Weights of a small GPT-style language model, trained from scratch on English Wikipedia.
Size: 5 heads of 128, vocabulary 8491.
Architecture: RMSNorm before each block, rotary positions, no biases in attention or MLP, tied embeddings.
MLP neurons of a small language model. Each row is named by its layer, matrix (up: input weights; down: output weights) and neuron, and shows model dimensions 304-399. Each number is 500 + 50 x the weight over its row's rms, rounded and kept within 0 to 999. Numbers have three digits each.
After each neuron's rows, "fires on" lists the tokens most often at its 100 highest values on Wikipedia text that the model never trained on.

L2.up641:394520524353512479536491486482438474537434413495426527517490458492461421493493493533530501485508510482574509453513493436516436497459517531559514523510579463591454487529485451445511533504559507539541539451497445503532413575530460480445430551504464528449355458541598477436523481477562415423
L2.down641:596456502659459489503498495541592546468590534487579459542597522488502561509495532425451468489460475568473484533456535538500605508564526438457543449473374533390517478547501531606448421458452515496436512558539601455499562522489502588544576482487495465550655536519449406500446485543439554598
fires on: "ass", "leg", " special", " love", "ymn", " track"

L2.up118:498426544460540513551486450500503542563524582494391451486445511481486516515472562601481436553539535491381541359482471557584480530508461508464576552473474437497542459557438425508446494571517543496489536577490503538500379565548481518486550420452380480542476530513498476514554504637468475438
L2.down118:532590471476474512428549520513523417478547446559520522496553472519546446438510367380483509501448397525572490633501580459411505515499459476563448486560498512485508505456492561531492467430514439493494495476501450480536610438469505402474435562547509504440510476562476514522509457363477515561
fires on: "st", " numerous", " others", " Pakistan", "ests", "ar,"

L2.up1999:452447507554382511529614463508443445584497548466481517494512491485450552537590445359549537469451503506543580492461574495467499549518502573517528454445528525565476519560465491542600435554472544487533480477394555452639406471496451477581438489488455547586493499510582469625446508460455431438
L2.down1999:585441477508568527496458527474501562485472491581441479505509536493515485481402558602485432553560472521427441625517457469516468406541485407455495571524542473429447555477565479485400548497629430528411479457561451536465522523550565547362581510498540497465443515553442590427544445584501568603
fires on: "i", "8", "le", " few", "ili"

L2.up1363:483518489418461444524536453508581420510503501431449564541494545478561541514466366551583500435571511453539454542522531508510455475439472465487577563520470527507444538558593476495451486550409505562430429464497512544462545407589522559474413460542433529613445474502546529526485554519509439511
L2.down1363:547515554523534549459457538472411527503457586641533444403508489549494440471467567437437541543475439514429563443483503534484523537535472458566489445543554505501601488478365540502528534568519546472619539555529504506560498489382441460482523518496537537463478539475482486476500457520498538461
fires on: "row", "ful", "ia", " Women's", " occas"

L2.up451:439479582536440444515477499412536523475555443425498505499608509472419530529396548458491453568485511500541429573392496448529477594446526497503442546606562540594485494463485461580483500518549542473500485558461499527545459539496478593523415523414513588465513476452550408485460527471506455500
L2.down451:532473476397554616563558476538430483500504518609537519507404483484560489442561372554455557490577430545472567421522514465438589464528446495479562422440518469454546559490479520403526525497472479490542447427562538528420569510477598440490534440606483391549494478496439552522517446507530526512
fires on: "===", " Gr", "oph", "–2", " find", "es"

L2.up1245:430459566521447548462547521431499458471491518521570479548486503525546470645584434462632548485466456500501495543578586496490387551548547476433494518524458488427536370514455486495451453536501530620490510567587478507501525421465494548421482477447515512505396556476490500518528560486427551465
L2.down1245:457519515499561497490520472541481544504532555528480458454500451526466486462439475538487461527426486601521481500579543519535511422478512479472498471476460499565462495507526480493531499500474491515566560515550498559500450512408577517576562587414515508590597467545551516487564519475540467523
fires on: "es,", "e,", "age,", "es"

L2.up1092:559508508437461496392516480424512480536561473441512511525446443541540452480533477529529537520421532482611602525532497472474526482405608548434530519493545454486455521552456477560463529523479492551487534503508530466488417493439497561469511588467486460457442528520576567513486561493463473462
L2.down1092:420514466573526527602468534527495536461449531550457489565579540473484547471476485455492428511541466530339365506448465465477481489531391454532479495480457531498543472445566501411522512477489528435530469470510466466529569552531533448573442446563475590584530418525442466515541499522555497496
fires on: "t", "ish", "ise"

L2.up1110:525487463477496545490484457407629506459470501521443434471431457449521501455418563524474511492502526457462470423583521403438558448582511446455432510493461500513445551482532541459491501594575475663422527508460643439532469589476474567552438553444542519514375600490547449554461488530492444570
L2.down1110:553560583536420489565537498510421473576518489520569562552451514535488442500545425549559481469494507462495536485395507591540473569525415565498489513465529517508471337584432420549461490390532554422561412529527412556502525453527523503412607513464445534534531454534420512510541474467452475461
fires on: " States", " America", " Center", "iz", " Italy"

L2.up685:455534437476447514463498507467472465514367501487512477559389450502456489613514495537577545437464487497481480483446507457468510528575461501553509480525523458514498469494515574479474475493463430534489581577458397411500435409426502425445524480471519515459564562524469540552553467479379491458
L2.down685:477540613577524483573511435443477475510575443463489513394610546507487481438450529478459452494525546509503513584468543582544456457406450524498440458450537536510474581543455482488491459467547539411487497466566554575520567596597572586525503521541501496516515402577563523434468518564653524524
fires on: "ster", " people", "st", " Mc", "esc", "ator"

L2.up2210:558488618579423489476513473554438485542551556556434492475428479472375548612471474364466511502422440535417427558470452477523526473558515481468499575592629568468488542427506552488518562595419520419547522506498552493521436455498401510445530504450429539534503422438535425503549512536440454513
L2.down2210:406524415445556494466460500457469505427391580493487537503509523518592491423579497585618463484558553563516493454550505531580465523385471493502509451435432474577572449505474481466571517488569480534460488564503453513457602480498577573557486451559607517501409571557422536478435474488546520447
fires on: "),", "ive", "ing"

L2.up99:499496513527600494532440448572525500529502568433529488512532528431495584495576442465440507458579499454436515500489487609476461535485520514574522519482495499537477535565455422486480506465547461507555463568486480525566538537510473501501602511476650598486530441584613390501501470545557474545
L2.down99:495539511489337510506503573414475506465472470573405557487369476568488449504463547548504536511469435609561470528520528395530523428526485521450494497527460466482539486430433561509557483543455584515461509427511530420454509472506506509461415515525421399590453575451293574549499549426443452461
fires on: " Justice", "d", " Division", "pe", "ple", "ending"

L2.up2398:451510495379561495501580422431458473479494554472575402575431495505464552556504551453469481526519570560477502487562466530457506525545459451504458555481528457430524477510438541523508519499510535518483455564539463490621637501473552587504588485490412576519540516463494524519442533485452468454
L2.down2398:538454554585455476515445572565554518460540474556449591527508491521528457455530414523494504459524488511531469556456517443520520478445503509567576437487475529602521521504557414494452461518504457535513470407477531557351327490460454443516341543463546444540490485533535435469565487536529544518
fires on: " Best", "ution", "ural", " Most", "ats", "ound"

L2.up1875:398461511558365431525504397482553481511478539477438552485478540572611483608494454453581525506482474487518467526492535494496466533504524460355478485527536429471502514487496433517600470602588509633596448553469479451425494422484449534394487496464576477574456531522561539561433488480493522406
L2.down1875:561489585471558580499493551583454399447480447513412468518476454469482516395456586486458524494501512431508506455560482555547489460510548455494459473566495410477444468543479587393494469601505519459428475462503515486529514502425504544571504518557479499467505400509456429490552409505541520561
fires on: " both", "b", "n", "ina,", "da", "19"

L2.up594:526381570445490509503529554466497460486463497503365502521484512559442467462566549440486563543517499513555458419503497613569506539354523481473609636527435474508467421438541547469514471558461547566471536472515452492451498501495430578478454459527565468550508437433443437472410568503568595488
L2.down594:483612367590486476463496359561505511549523526465630499476503460396526544564455458510574509469434510438426533593523555385365445451544466575552479423471463591489459582558399439495487588443496447468546506490521561460540483469429533519542544532506444561466488552544622520519486475544420431483
fires on: "ber", "alls", "art", "ards", "ver"

L2.up277:403529490442447499467513523554431532482472482576559502480498488532563350513493522518485496595622525472515495506501539514491488465477457501515541502580453522525547532446467564469423440572420471568508355519494508520543537566522490390404484616538529572485438560522567484481448494460503499665
L2.down277:542478549572561511606520527492500446481511492450454520512545500476448650477474551434489551443450540570512518513493484496462492530525540474449491506439519496457490478527520391515477533453583526537468609454556520472454438521390527611615495431510480494475532428536480505510511523562484491393
fires on: " than", "y.", "y,", "ful", "um", " modern"

L2.up285:522531578515464420425479467486537550532570522502504449437473504515489540520531566474505467443505418489510479404423469455454525482511527489563524441552506496535576462513427476620547460517473577479550541506423585577429600466409503399496434477475491551566547481464543568501536471450541515480
L2.down285:451459423467564575565482502466520418497423450531481542530462554569530460510502441549468544513469522621483537537574489504519461516479477554447469614504486501462445521432528499432455516484552422566466536445608466498646390495592501543452550495522512501449455533552469476512466545529408513505
fires on: "le", "e,"

L2.up1427:430545467514492486581580572483521438482449487540519567581480556537505504464441436546473560451591473563524503439463521478412569532546490458525443556518554470425513519482527485485452449451514514509483540504524438486547473544504477523422486469558519579507647458452527445564504494377551516521
L2.down1427:626457548529463507422446483501464475472505610457551414456474453479510421578547539461514447506465485501455459515530483493597448486534544547452521443467465522539463498529480461454535570528475514555511474538434577468453530396447486493581480504440486449503373524519491510452567467629503477453
fires on: "ed", " like", " club", "oir", " coach"

L2.up317:434493470458476536529516548536462483411425550456481560450467550544460508477539482488467494475460526529587551539421563416484520398427481522464456464437558591538411480521474390531446495457568455481486505473486472593538431453475545596510487441557530572544481528477501511632556437595503462450
L2.down317:504431541532512551468562450478550488551549478584540427495510463554521534572526515534536547479499499495461474467540482591602437548585472536518481551575503411435599517418474590507518467483453456466507490580517495444390529520554447436530491578393477457483551492510508480420478548506410524489
fires on: "ana", ":", "end", "I", " II", "ed"

L2.up264:580431606517442452604462522437554569494496510524449445535467469591450594533486436395435491453519477465422519516486573476490544505479503435491488513622637480545408472555552512482526412470496637495476435524443554491527498503526549542422536511476375501543564465465532424486492458410398468455
L2.down264:468511375442501558465572468547431415519511490497536539440508533387542424490498539550494500514503556479557480448561444536528419483517487525484476441413453456433578502465436445522489567564506355517520510542544470495480509483449455401602459497570619443467419528535475544520502526589611494524
fires on: "ive", "ale", "y", " paint", "y's", "3)"

L2.up913:469514487462495397560610410518488441543462509585555508493458395529556481548411472529496501464479481518518489508492616531557453509510473502523440503526571533482494438454533564481561429485482483540496498454501501576553570539436540575475562479447571595519410447563559386499451529487499449570
L2.down913:522576485557532532339449543461496590499519556500495412537648457453478511522533399446528438477462516541479531545509508457506599509537521535515637488482393480544477582583504401566451531468554505392612542456460504468512533485568529544595502625576529474486534526536527567446614474528507551429
fires on: "i", "on", "he", " group", "g"

L2.up2528:497482530493420469480585366425593511528520498419383475529547449529479509537490398514496553485428493483512491513553497519559518536488505480449489465511502508544528501511487540476499475526536522515430557538500544470488426481543500476576471485467433473514550473470531517614449498449457459514
L2.down2528:565505477490565616470493614588469473483538546613559555456591510511511530473532655484509458520549453492471514429498556515516517454519463535507431594588434533472541516534482514492503530433528487466563475530474428555571569449396579586426503449530487486551425512506526448410542482492561504501
fires on: "s", "ia", " English", " refer", "ow"

L2.up554:485451573451578521552591478531435508475573482589449524466528527490497474443538476523545449512471467499588504427565509531423447536441521490583452441471491468464512431478491572460565434534536521461512562439445531495544610394572554514613509539399540503519513465519515596511614483561509504497
L2.down554:484540451560433481488505541485557471463474503448451503542501468487571575581528493498458462521508549519415492552428489468627560501551432519436541603533491499505512568490540450506453542514473517509467453579437531537441393652487423537379478464594499531528501585543479446497465487474481570534
fires on: "Z", " ====", " 2010", " turned", " Football"

L2.up1085:444520520466540494457565437534519515502663556526466493370469611522490492493454474379519512483487417432491511532435502416497456465526536604504539457488522579409494420583489576509458463559468528494468504547494460524505474511479557500506587539569423509577504519431504463426582557530578531426
L2.down1085:519421484484486536552467468448477516493295416474548562591535471497548440474546527575554505511517558556485471545545475553429487505475450338500475538499460418606560565394528402488521525483539448548529551481516535492486516443505436521515502494425546464505526474557527510541462432519440496554
fires on: "0", "au", " ability", "u", " high", "to"

L2.up329:510507453654416484481497510483403477467575496403479484531559503506480480442432489563612511458473421551481536466439534548439467566482384619450516470543456536603603424432461573529501516491493435593483465496548403583457492528451391459475454503601516492511453517407490472430486465448466440503
L2.down329:541482512330620506546511441469545470517371517584431458476445462493564492541566497465410496514571547501517487552522462470545527461489633440552486527453547429342356654576479409503525465511498569399506480510449610458547465492529596578510527578432491461489530470563508536546469542624535574552
fires on: " new", " side", "+", "ities", "’s"

L2.up1910:455452447467534563446441478519516507431510519503483669544473519486468626488572460550494478497523470409503471559466562520657442509552529603480449512556381571484552505517504490544499445555555535537507505550492464527520465639536519546474549621382459448529526506487532504455554546543517546583
L2.down1910:457494578503415475551597518496392477529519474434499380522560517517541426507459528419489459469424514596523563426572445541319526450495525371470533457468579482519461525474525458442469545425456492454430467476514499477501457373463431509465515432562535551459397510501521486466526458468450465480
fires on: "and", "anda", " located", "2%", " Province", "az"

L2.up395:490378531440505403541586460492540489506460559551536512371502461379602409496471505485564588549489539365452502474460526511592455493535487471496517540423475406436594512445426497514487486540527545488566444529596477509456521420417473493551577506570523544454537473441490579500525464541545408492
L2.down395:431649429556507585421442548516481549545556437486469544617560512594395534524476521478506381427523476565595514513531474520506530498488502492486444472586492592539430537596601491479470510477514444525477520541457485563533450555529538555413488480446493570544465543565584480494477565446467518550
fires on: "s"

L2.up1891:465541516569516556427544493472491398509484587500465524445515551549524492459414494530476496508513505498498494477560474506533385525400526532500486570525576537473521505481427517584524462627481538434478589502519511461487555453504559456459507440549430397513626477482578465534487382607462462494
L2.down1891:546443508435455498561456552518534595488487473497547448572521460448523432499540490542534509500420467510475526498494503539477548423584499448484461468436412474535478473549528526466494497434501452540514438587520462510554448530476455570589467560465588559427466533489468538463474591461477529505
fires on: " local", "ris", " band", "ves", "VD", " Kong"

L2.up811:514520487503505434484467501437519459481534503502491464583505565512555550498479473447496499401610517523579451597606514433590494491519477579484507572448405572445514558394490588497479454440613495529471471400592492446521562492398541412458511517535472556458529466491498459517513479442554546486
L2.down811:481471519504499528589496521569458497502417483540522546437522471459471510506498500608431469514430420496395519418428495641481521493455475405490502432551591420506546491566531411504534507553338532516487489632455451533499503515598476602545507486469500501525441516531512555566506509540473510434
fires on: "ity", "v", " 3–0", " cas", "ious", "ution"

L2.up2051:425476482491423545552470490491567446421521477537513515535456473487492480500500533467494560515448558511568430566505532400432503554501495523522547434536467491559554615490431499544492526490445532463482420517489538500415577478502516513529528567509547526523576448404496426579538523463426615508
L2.down2051:550517548457542470477500438522398548599510532484419446458479485500502509456489525486562455531568452643475596459511499579524464458485496516505516598439537440435444471567608488438471523540579498571513532501481477442597434489514476483506502460494480502538472570561490601404474486557586358477
fires on: "ation", " in", "gl", "el,", "ube", "ation,"

L2.up1442:545407537592371498491537475435451482365580450472510455509505466442476430561456454572488483525503540491400462584571449498492471525505492450590405523516455451484516489343548486441396472530483538591412563541531446460513463454485532515494552472568537483589461538522490524470536530501535524550
L2.down1442:474584535395614496497472469541536534612454616530476564565503544563498554435545520440449530473498491490632557399434499496459549454522523579490526456551533532551546451632505454552557471527515473450557390497443596532483512468523493534456487564380484512452535459538567499518434507481462485471
fires on: "st", " do", "ster", " kn", "ves"

L2.up1262:538443522407504528529557465507635535465483475511482507496546462436570456475466435491428461542410450513517352524523493505563407522533526548474472575550542400497499528468497400518527531479467594565459409561488477481413483347520392605470533551568535534477484468549517478498553603505411547540
L2.down1262:459612474507531483443472458498418518536465554449509515559469483542516539501507517443557512442553500473511610440503518472484589513460444493533477460479406597522551510511491580543429477505487450457568529524582455518631511652436605439503460457484406437511507537508536482522477435497568446423
fires on: " she", "es", "an", "ou"

L2.up1162:525445565522555514495557429483516541531434462475542452555498505413445444557460514514518550524500390485521483500513551454459476512268498462555510507548509510522530453441455489546455519519491484537601625434518441582420470564422568486388445490533536545563491521483548550549544513439501472346
L2.down1162:458538484457412512458449606526534414478578573564413474482440505558511482543519492496409496488510578428353526468508428527516557457635531513411540535447469482449463441578517468473509479485468510411381463571432558508548560479541426450620490451429528478452546481526389490503489561624543533593
fires on: "O", "per", " help", "li", "ure"

L2.up2186:515462466484479531476554542539479463505476442485466492517504497551573543510487478483512479449457511446409511573470494481407480513554451499554418489474504500467486565554473539610513476439497465529464468563526582570559494450425429564509486441494390517485502581485493543536458539455456459409
L2.down2186:482493512517516481542444533467508560476514565548496531555519498439416492515536489542504548487512530455604442456554445476593510529454507546449545412558481485506523426375561445416512482546532568463548523495429420492478531514514533411564468520491500548461413437507502534459530506529521498526
fires on: "r", "ari", "ag", "ah", "ledge"

L2.up499:468566515436489437525422540488443491415414603486439602454496574437506466469517452463441531500521502468415415531518577527497442599492548538518477484564525495526540459462572422435440488518489426430549443513552500523527517454451585457495582441495546625498508483501546522466515549533548537532
L2.down499:491469513495488544490538545545515491574630505536466471548532486516504522482510455484538470445563536490614594522576435429493465433473511485496537528486528495456429517522386585527478519551503581539470478577430567529470539543575501550537505511498459452443493623506504512491488453447478536487
fires on: "est", "ul", "ian", " independ", "er"

L2.up1751:523417515514430501605527512543576469434538508492507460535404573466511435493468466486526541476551502514482463475484590477494519640482428495498574555409424531486570410548493525477549548569538409529536543562433431490512465505435437520428453494555538478482435462468407500463557552493454429489
L2.down1751:485502447483573550463538547466473511546462454584514520486539429507583508450482555528519498501515516370484539552482499519441555442535488519551478508523553486557471555493508512515423412480469528477488540409602574559529523524576545505526543517464479499519573473524584473503400445527445569515
fires on: " guitar", " long", " Score", " Majority", " vocal", " sym"

L2.up2485:538483532496562477451448445499491538385526590562484548400501606521418488395488507502506503519572502498510496520574500477583443565594505531520537524518513464484392473459469491425518495535456481532477483593482525501458526507524549471458506484556573380434473425404479496540438538501540479534
L2.down2485:482489498524446507485517456552528426615524408480568432581443422444609499555562469486472498506463505411491487515475515544473551472433450512510417494491489581483568504575497560566473497499580485422537491368550534507561499524455446516504527488419419529555554555610549509471529452519457543493
fires on: "ș", "cl", " floor", " exam", " Garden", " open"

L2.up2354:621506479444456502560468491475386491533582553538552484449505531488485491442573418514513466475530488464513613480526553534568492566509504544514543590467487546453476475465463493544550512515500431461509420507473488478481443448495489482494470455393467458584465506613575405505431563383521526658
L2.down2354:388464523524535490478583507518609528463406435481449580494447498509520528574512549510509511510450532563519434511493533471445552496440473475507496435568506488563531521541543527453529522598506545570479597494572553503537560502496504518453556547598533549410485508420461568448587464558510480424
fires on: "els", "ial", "aus", "ox", "ers"

L2.up1866:498529509567511497433520523562530548460468563453473436468490488456554455552438567474461529519444533507425468484561481521511455520506558511489456462473498494518537444466501446597503538415568509461501396436466405531550507474482362501546503566572560561526389557461478358486504471532541476465
L2.down1866:524468492397477564501543489461500493492498473518541564561462494504439525453561371467527500559554473526546501578493492457476583457523452455564499540552489519495464544546448554406511542528460526530515619572530545519447529464485617470473486473411490484444586514539488671512420531513519558497
fires on: "ley", " Tour", "pp", " Title", "ift", " more"

L2.up1179:482487520454410557527605504528449508500467521515458605447524538534483579484469403453508557477472524357552529446510492386445505502478451448494510476460552536521521527467551464499458458529489413570496532418620544525480507544465512537502508428475582500520539427478557564563512507555376567474
L2.down1179:552476516461616492437475460506502496476458501477486408473405455445467489464552532492512483588523535634465447588450494548572470520465590479492469531547483413503496470568511521468511544445527591501490502580416432501525502562468447488473504569465429502496500533488516425446499519524548418496
fires on: "ed"

L2.up1163:559427476474426524472496471495547413497499501515484525495535524456489465607515430461462516586594517477467500550545515343549473512540443449479418564573397522502590524532559574494538566552536495472425533534518556514520411549523479592377545496494508486565524475415431522509396584449485527405
L2.down1163:435529513476540444561559536528429534445444488504581465553467456528532489489490666543420501417499464451548430497459479614502600477454499562544497421367547506505573495499481463346478493412449520455532467419447476506487605474364619473633410415563453500379524524543516476520577470445533558588
fires on: "ham", "alk", "ok", " spec", "ump"

L2.up711:387500461518456565512533458446499577398469502588403507517548582505487522483582526514472530455566502481549411530474548483476455443446492443446559552565567450471526443529522619501527455533399534634515567481547464486469495511400551513458533502474540607495527532516628547413397404434399502519
L2.down711:614555579554590411398480529495476446572482532491605483519456459498465523466454513422534539547424496488488628502578491529574532576511456503513521484507393465521483499426486325544476465459583536486451439446443556490505445523579412438548492481483487432479481464509409499564585585504606531504
fires on: "com", "aug", "uel", " also", " cy", " pun"

L2.up1996:518470488504458531496546480482480524519431516483478477515436507508507460512443450575474491533559457463468408481589441458531519513563497475492594577530601399454475483460538569500524550508445492465483452489462488577538517436479566472492505569525545597513463571403471450446462555505475489421
L2.down1996:442521510499504485435436542522520474459569464497495475506559455540525500517524570443457602538412441543562565533470506566473506466446387517478477420434417569579486542575389405504466504492521490508554523507523436487397463475527509546512467459438468372457513457534590513567534492491537481615
fires on: "C"

L2.up442:549493458480391510518527511440532500476537513401504491557523454546447552593485428473573527496527468380511580513534553406530466445466427493512479492523401468496449531534568459502504463475522471525463552554512465564462450471502450483466577474635535532558524485445440480435530517508536605486
L2.down442:414516555491591517517491470531460490487462500518439482499478534446535459417560584497462476496505498687461444443496428595459462513519605462488477543465561528442476457474441489449465488524500556473538434415483572457589534523520528557476418512377412431418481511538609485610435484472494437551
fires on: "ia", " were", " Conservative", "ise", "eth"

L2.up621:486555489393460404450489419467493498479533540558482544385567541515558460410434450499516584507492521553467515445442580499505492527467566468520483541462547463522489483539515516430544460469503543531469478442508423452524546499519486425485574492460474581489488419572402545549488519555451548600
L2.down621:491448491580594517571472516498574520476513481463588463586504439420476498505553508451472519490485497515513532549539429522487519460541412538486575459523411513491517571530488448572432540509492472451556488480497549590455492572451482564516444515571510477471562571484570509425505489496609493474
fires on: " expl", " Fl", " det", " determ", " review", " investig"

L2.up1078:523520448515517515512557421478520452461385428510418499522515513419541541487471528445441607508594573503513479510453488409545409480477467461543420440481491463509547458479500458442460430553464544514453498448467446538514608534471418550514465494513514468491476392461567489618528594465443588556
L2.down1078:459509549491517490448424626527471497524599613557570492488503465577431470512448494488574441492379427536461509440520514606441588498515573524472541576540503476513444507533443539568511532457511469479519501507499537437484353488542569405506523494499433516503498582592427546413493434529589468398
fires on: "ok", "its", ",", "ctions", "x", " loss"

L2.up2272:517486540522472611576549509538544491395478631593485534562470492519488455490429541464611535498474522527469485507517436416600447457521517522521477486529518432556553504499532510448500523419499517534418576461460527485546423489378455467484481526496448478506545508612479541464476481495488631409
L2.down2272:504530473497531398489434449477419468593503413490437451451498525514536466519580488468452485466507507531468516545511499554385520576484538481459529564482505569411478594459460463506533467517495452488579486496437485539484568512612548564447445508519635532460424454442527441555494483520532397512
fires on: "]", "ies,", "ow", "in'"

L2.up1605:548462443468439478432489455458495477426470533591437493520452483580501488474493492432501504481598545521471511512436457468564509511468490567575529463542365470499501458513433504443578574553473465444388579537507548505572401499476511494471514450443622558570528497404518513574473413555388544554
L2.down1605:431464533534521507539559551473430458435476537467527500458459429465485557554506525582511520431430504422604532485465555532543446619527481563447538510482567544496548553504522460458553493471479540677574489473496518557499583532463470559498446519539426548451531403505506459459551520454534474525
fires on: " class", " Candidate", " race", "==D", " event", "ance"

L2.up931:412432585581463506439548590498432496426467530525495532506537472477541457577519484582499501516568468397501536467519583409504534423527504523524464625559476497405456536531532446495533474548534552533416518468449492540456646488534499560444502459478421574464509522540500474491539514476511527515
L2.down931:502601431419514498548443430486576468512499480484517467529474530523537560406456473491498552538444448508533456524553403592541480583514506475518549393445559478558498419488430558445492479532456460449567456481547482500552407520485564481565501538522509515576504492443448554503495552488535457500
fires on: "s", "ion", " Olympic", " School", " York"

L2.up2500:470465437535377445454531445429422524498484483480489496430419548525505576500482491473478506398527415547482476521447619400510545553532423583448556514491589469591598570387553544570473551539586504503535549508495585538606453537458518492520411459430477536513539419447588457489631473503448454570
L2.down2500:476498467434665537528491440508531539515490590532449490580487509529540493546512516438563535569437611493496488461537405558540504486448569511484459444486471607442469470536455546408585554501500529463451527502504511505385587584511509570537568513593569503481443517513412590465422575476484493523
fires on: "ur", "una", " Luc", "ing", "ince", "ume"

L2.up1431:503487537446474563628512500542514506365569524471509454459511416586558553538335419377606463516495450452539404499543535454478545431567512515368501519528538568565468439512458479559409437501487544496539499514520559535487431428447538559436439494571480469503501581555523490401522481527597453518
L2.down1431:515458473570542467378528513493510556629412481533498547509513520409549464475593593528462529506515557526505558544410486506444488609495489529581501474499474451442543553497482483434554497553474490530452512487518426499510570530515532447524565479467479478493528467358483503578410489495437566483
fires on: "ial", " late", " well", "au", "u", " surface"

L2.up213:569577461587479514488524515498507497537449456528525596429580528465459516591506510451501434504398421396540527504417543542595433581429527523495487508512526490537420480525476482542500434548440581525440495477461514528495537482475544476514528472536445506473485557570598515497475544542494493528
L2.down213:477467594404557523548511485529461471501502550494430401544400449511514510405507463521484583435520615627469475501563491476465540406555474479490494537526520484476566486452534557432502497462539406487572527447523482463482455538550484557468482503459547513500509471459425442515525550461493523472
fires on: "ana", "ston", "stone", " Crown", " made", " making"

L2.up1586:530443466389525605403492531396616579475459533493505487480493461433410502519446549466521448513427496554500528549551510434605384391504533511500528504475531537449494556529461562539470525452506535475543497582557445492520427525473569579530488569525531532561525541564547520424475571586451453416
L2.down1586:456507447565463386511489400567444435545598496482451488551518550559561536472501446514468554532569532459531541454454491501468581599517472487425483495543499513588494471427559410502499527602526448543484566371513514560475568495498475466516484453504476478470527522389410540516523459432565569585
fires on: "ch", " hand", "i", "3", "uch", "500"

L2.up1787:575552576550466467558541525407566469517371535469476405532621444546500440466486463487426592483439491468491450555476545355516555467457470422431529478464491502488490549527465523509561441506440512583536535602520507507504524483537528537473404469558562521412552434476558469521513482496470578469
L2.down1787:492479417486490519424488559529516504519573482546560603404436552456481527523504481550565456498612485472483533491534433603500484578539534510547501551591559503489512546474546535539504530497493453429463505469459500478513446498494516452545629529430441489597492539571441586469454584537482387530
fires on: "s", "emy", " due", "'s", "em", "roy"

L2.up2334:486430526500534514532596502494450526592505461451453414461438538522614515455507477436449469515558443470489437490519567452578607557494519466522560468490536432629418496520401468561437452506525546509540558459486546546555640475470463461554532547473520528489600540576502517523457462432532543368
L2.down2334:501612430469424465432430510505468479348474534509457587533499429461499512541404501503558595508412540505500543513523408581500468492510505530401483566506501509385587593492563480436583533523517501505462446507571484454438413522512540511478431462504494498524416497379484424538565550532495420549
fires on: "ton", " Country", " Commission", "ton,", "oo", " Town"

L2.up1711:582438552523429490536472437595550547521536496465453488554471520527560552552527499406557440475489458431487517556490579456603491459503483501540510467549499500494509542514464499394471439503455499520354511479539569456548519506480495565595468509508545472500529512525526490536405553525492479524
L2.down1711:451507415525550546473550496512492456472431460519535486386458471493520432498490482504505515498499535490515478454491482534419482523475482565481494465482439509471539507483569514606517536514589524536629480535452476574465458504600491438381551510465537540533518504481498494444508456531480589472
fires on: "ed", "on,", " released", "ed,", "ak"

L2.up746:459425536444472565514448461395558419487515502543529458391447444526545389528523459478541536494510484507481508485513507494498507617520523548526483531467542535532576530478510485540481471496500485537464478513482543360497560567468477454524513467561492532521569510445510588458529444554395543582
L2.down746:514520472569520540468615620553477498533448429484583420520555490444511589518478670516469523529475512515512570472500535560507550438479507500540561418476488506511434447481487539482470501485453516396525494420563509642487385531428545540534542505444484457428517478523435475516450464508499433452
fires on: " 1986", "===C", " \"C", " 1981", " Canada", " mm"

L2.up2045:466458498403499435453421473552485471386551490553517483521492578562493441500543438553460543521537535543447561566533506480440518512480531537586495480489450532446570448493522544508455456420512543549426542504540518532530396573400613513537549568492515566528452463533442488543469473528510536476
L2.down2045:536603507585486564498571542464505473566425508456508502476488461426501551460457582513560445471431403597542430435473449544596443510556483442442472567502637525572462555498483379543507536587517448452508462526503460499434583474594399545437506448515514488498560492485504537465510534508535476579
fires on: "ies", "rated", "ours", "els", "s", "out"